config.toml
num_hidden_layers = 13
hidden_size = 768
num_attention_heads = 12
num_key_value_heads = 12
head_dim = 64
intermediate_size = 1536
vocab_size = 16380
hidden_act = "geglu"
norm = "rmsnorm"
norm_place = "peri"
norm_eps = 1e-05
positions = "rope"
rope_theta = 10000.0
rope_fraction = 0.75
qk_norm = false
attn_scale = 0.125
bias = "none"
tie_word_embeddings = true
parallel_block = false
extras = ["capped logits"]
init = "normal"
init_std_qkv = 0.0218
init_std_o = 0.0218
init_std_up = 0.0218
init_std_down = 0.0154
optimizer = "muon"
learning_rate = 0.0167
beta1 = 0.95
weight_decay = 0.03
lr_head = 0.0136
max_grad_norm = 1.0
warmup_steps = 200
schedule = "wsd"
decay_fraction = 0.883
decay_shape = "linear"
final_lr_fraction = 0.1
batch_tokens = 131072
max_seq_len = 2048
doc_mask = false
train_tokens = 714100000
max_steps = 5449
dataset = "wikipedia_en"
MLP neurons of a small language model. Each row is named by its layer, matrix (gate and up: input weights) and neuron, and shows model dimensions 48-143. Each number is 500 + 40 x the weight over its row's rms, rounded and kept within 0 to 999. Numbers have three digits each. A neuron's up and down rows have the sign that makes its largest values positive.
After each neuron's rows is what it responds to, as a language model described it from the Wikipedia text at the highest values.

L4.gate208:575495521465423486520488532536433529483526493547479468519461455504529449476466501536502520522450449514402487500523504517474512416477537504500549504478654526495518421493487438507470525471542516508533542523392540442538522492462501546490555496462566469613514543412469549496527453472517510451
L4.up208:487566454490485443552483639519427448539571525498545532531477485400440496481474478458430393570506513512589519476563518519501496463414420514479516514562592478439579459523539543541503486496477439561485548524529492473515512445465532514511530510506499604481489468512533590500508442482452491482
Partitive quantifier words. Quantifiers naming a portion of a group, such as some, most, many, all, none, and percentages, often opening a clause or followed by of.

L8.gate240:568652548496504497483405544543442463559515490496505431490446504493524534544488542509476534508484483460444431566455491511543516511465493540431524544445545461470473451519512564460510486460472470514545513490482474477549514456542480550478450575513436496490547530466461481518504522511451539515
L8.up240:502554524568498498542409518497441523518508524476457511522452482525520525446520506588515513497559519501526562527466456525546563567571427491537499489493495481465514561513504512517540561501401539565520431410523476507503498509550398454529522515444480478522509546505491560545491505485435484521
Quantity words, name fragments. Fires on quantifiers and number words opening a noun phrase, such as ten years, several times, many citizens; also on middle pieces of foreign proper names (Navan, Tianmu, Tanner).

L4.gate16:429453554436501492484505513508554502486457512446495532508518481582449475437469524469469456571502520567507522496491474439474514563421462454486483467503519416460549541536499537457488560416453497500515510525574551526508534527470506422525473541486491574483450544505550516545485500488487538471
L4.up16:530470442484554554406507451480546436496530512470494579554496451509467548517488446442476493516467476511478441449520504493507504491577462543485546561535503499520490427468505473503536449534468479492448446534512456542477490508423531551487441513504476434545457486493558504510423458530465493452
Head of compound nouns. Head nouns or word pieces completing fixed multiword terms after a modifier, such as water management, Adult Education, Grand Prix, royal family.

L6.gate437:521572482414500523426505521553401527468439507470513554411482506524456482543462491590567512548555614514485524490591477444483489516439500506401560532495504556498523529413556511548486513500510472570450544495427495494514536526497504566499432516496430489488477519591514416517477520514539498488
L6.up437:500538509450568540473523519478518505547458454487509558479478491493503468496504474571547535532480565496579546455510478466468535512523479503554506517520615531542517561472463469516486478428533512561538518504507450519456499515458485574459527481514476497531486546525558475543495470399465414501
Quantifiers and name pieces. Indefinite quantifiers like some, many, most heading a noun phrase ("by some", "many of them"), plus the first word pieces of names in lists and tables (Meh, Kh, Rhe).

L6.gate924:508501477449499506487479501459535444508520524497501488491528461533531579529504418578470452477534543540505474519528528475532484515546525589511482549399512511419501490545524555439477471503620441481428539502583513500477514520483454519506482493470475510529502516503538531529516474560518479444
L6.up924:544538452470506545487539461431476544489434601537430556551529459522575499468530520530528510472472491495505488563524491525506588493577553430512540487479453523462531510459456559506486496526503559493508550496492522569495504516480461480473456487507396539447492540431519538432453467535502535483
Missing-delimiter field starts. First token of a new table cell, list item or field whose separator was stripped from flattened tables, e.g. USA, Released, Iran.

L8.gate1407:518505513492501396563502456504513498621468420461443555505487482452499495460492519441551505496505517478475584425524469496565486510542518481554475458461482525426481500490496495467529499492484395470537474525435508464454398503479517497504503475500439479422546569486508581539513498508480473493
L8.up1407:488553471537550514535518488484457492469461485506436498507554484466480484426488486479545439535468502463517501518466504556488449519516457556461545556525520519482557521483500505528418492493517514519470501529439418581539509482496474472459467424453477555512551612548501494480417517462501451508
Start of first names. First word-piece of a person's given name in lists, tables and after titles or commas, e.g. R(alf), Am(ir), Mam(ata), Tr(ina).

L8.gate972:467495532491502483556468449510539463548437485549509466522533534494528523524474557526536464491514521492537483571444509420459440498536501409546499520519452520565459582537454531483515463509507482485539504496486491501525477496436507533516577488557475524446519504593509559483510494512541499561
L8.up972:570467519490485446443501486524600602537516468502527485486567507573407494542507503461476513453484557516475536471456524526483497474518448476528522469602495448550504498515499450509483506547503543536505448516539507498482445558474408498518492561485519483471442468486506508533503530509485480492
Sector and activity nouns. Head nouns closing a compound that names a field, sector or institution, such as research and development, public housing and Decca Records, plus word-start pieces like dis.

L6.gate237:504449498483475507512418570528443476475499464456502524436473521494439446535499554464465438545522496606468512540545520552488473595530427473492538541465530544491535511448515563457514543494463502431516491394455480485438460465491495479547482522446499558517428495426575473543471513475464519537
L6.up237:493504591542510480509525518494506504524515509461533506493552596489442583541492540514455519428438503422498510534524458491544427487482512520488477449486578453545488520476556545520473506596525537452460520455590549534481503438479566489532422457584427557504493510453532553557510561503471479544
Finance and money terms. Money and finance words such as financial, credit, debt and the dollar sign in US$ amounts, plus scattered proper-name pieces (Railway, Merit, Doll).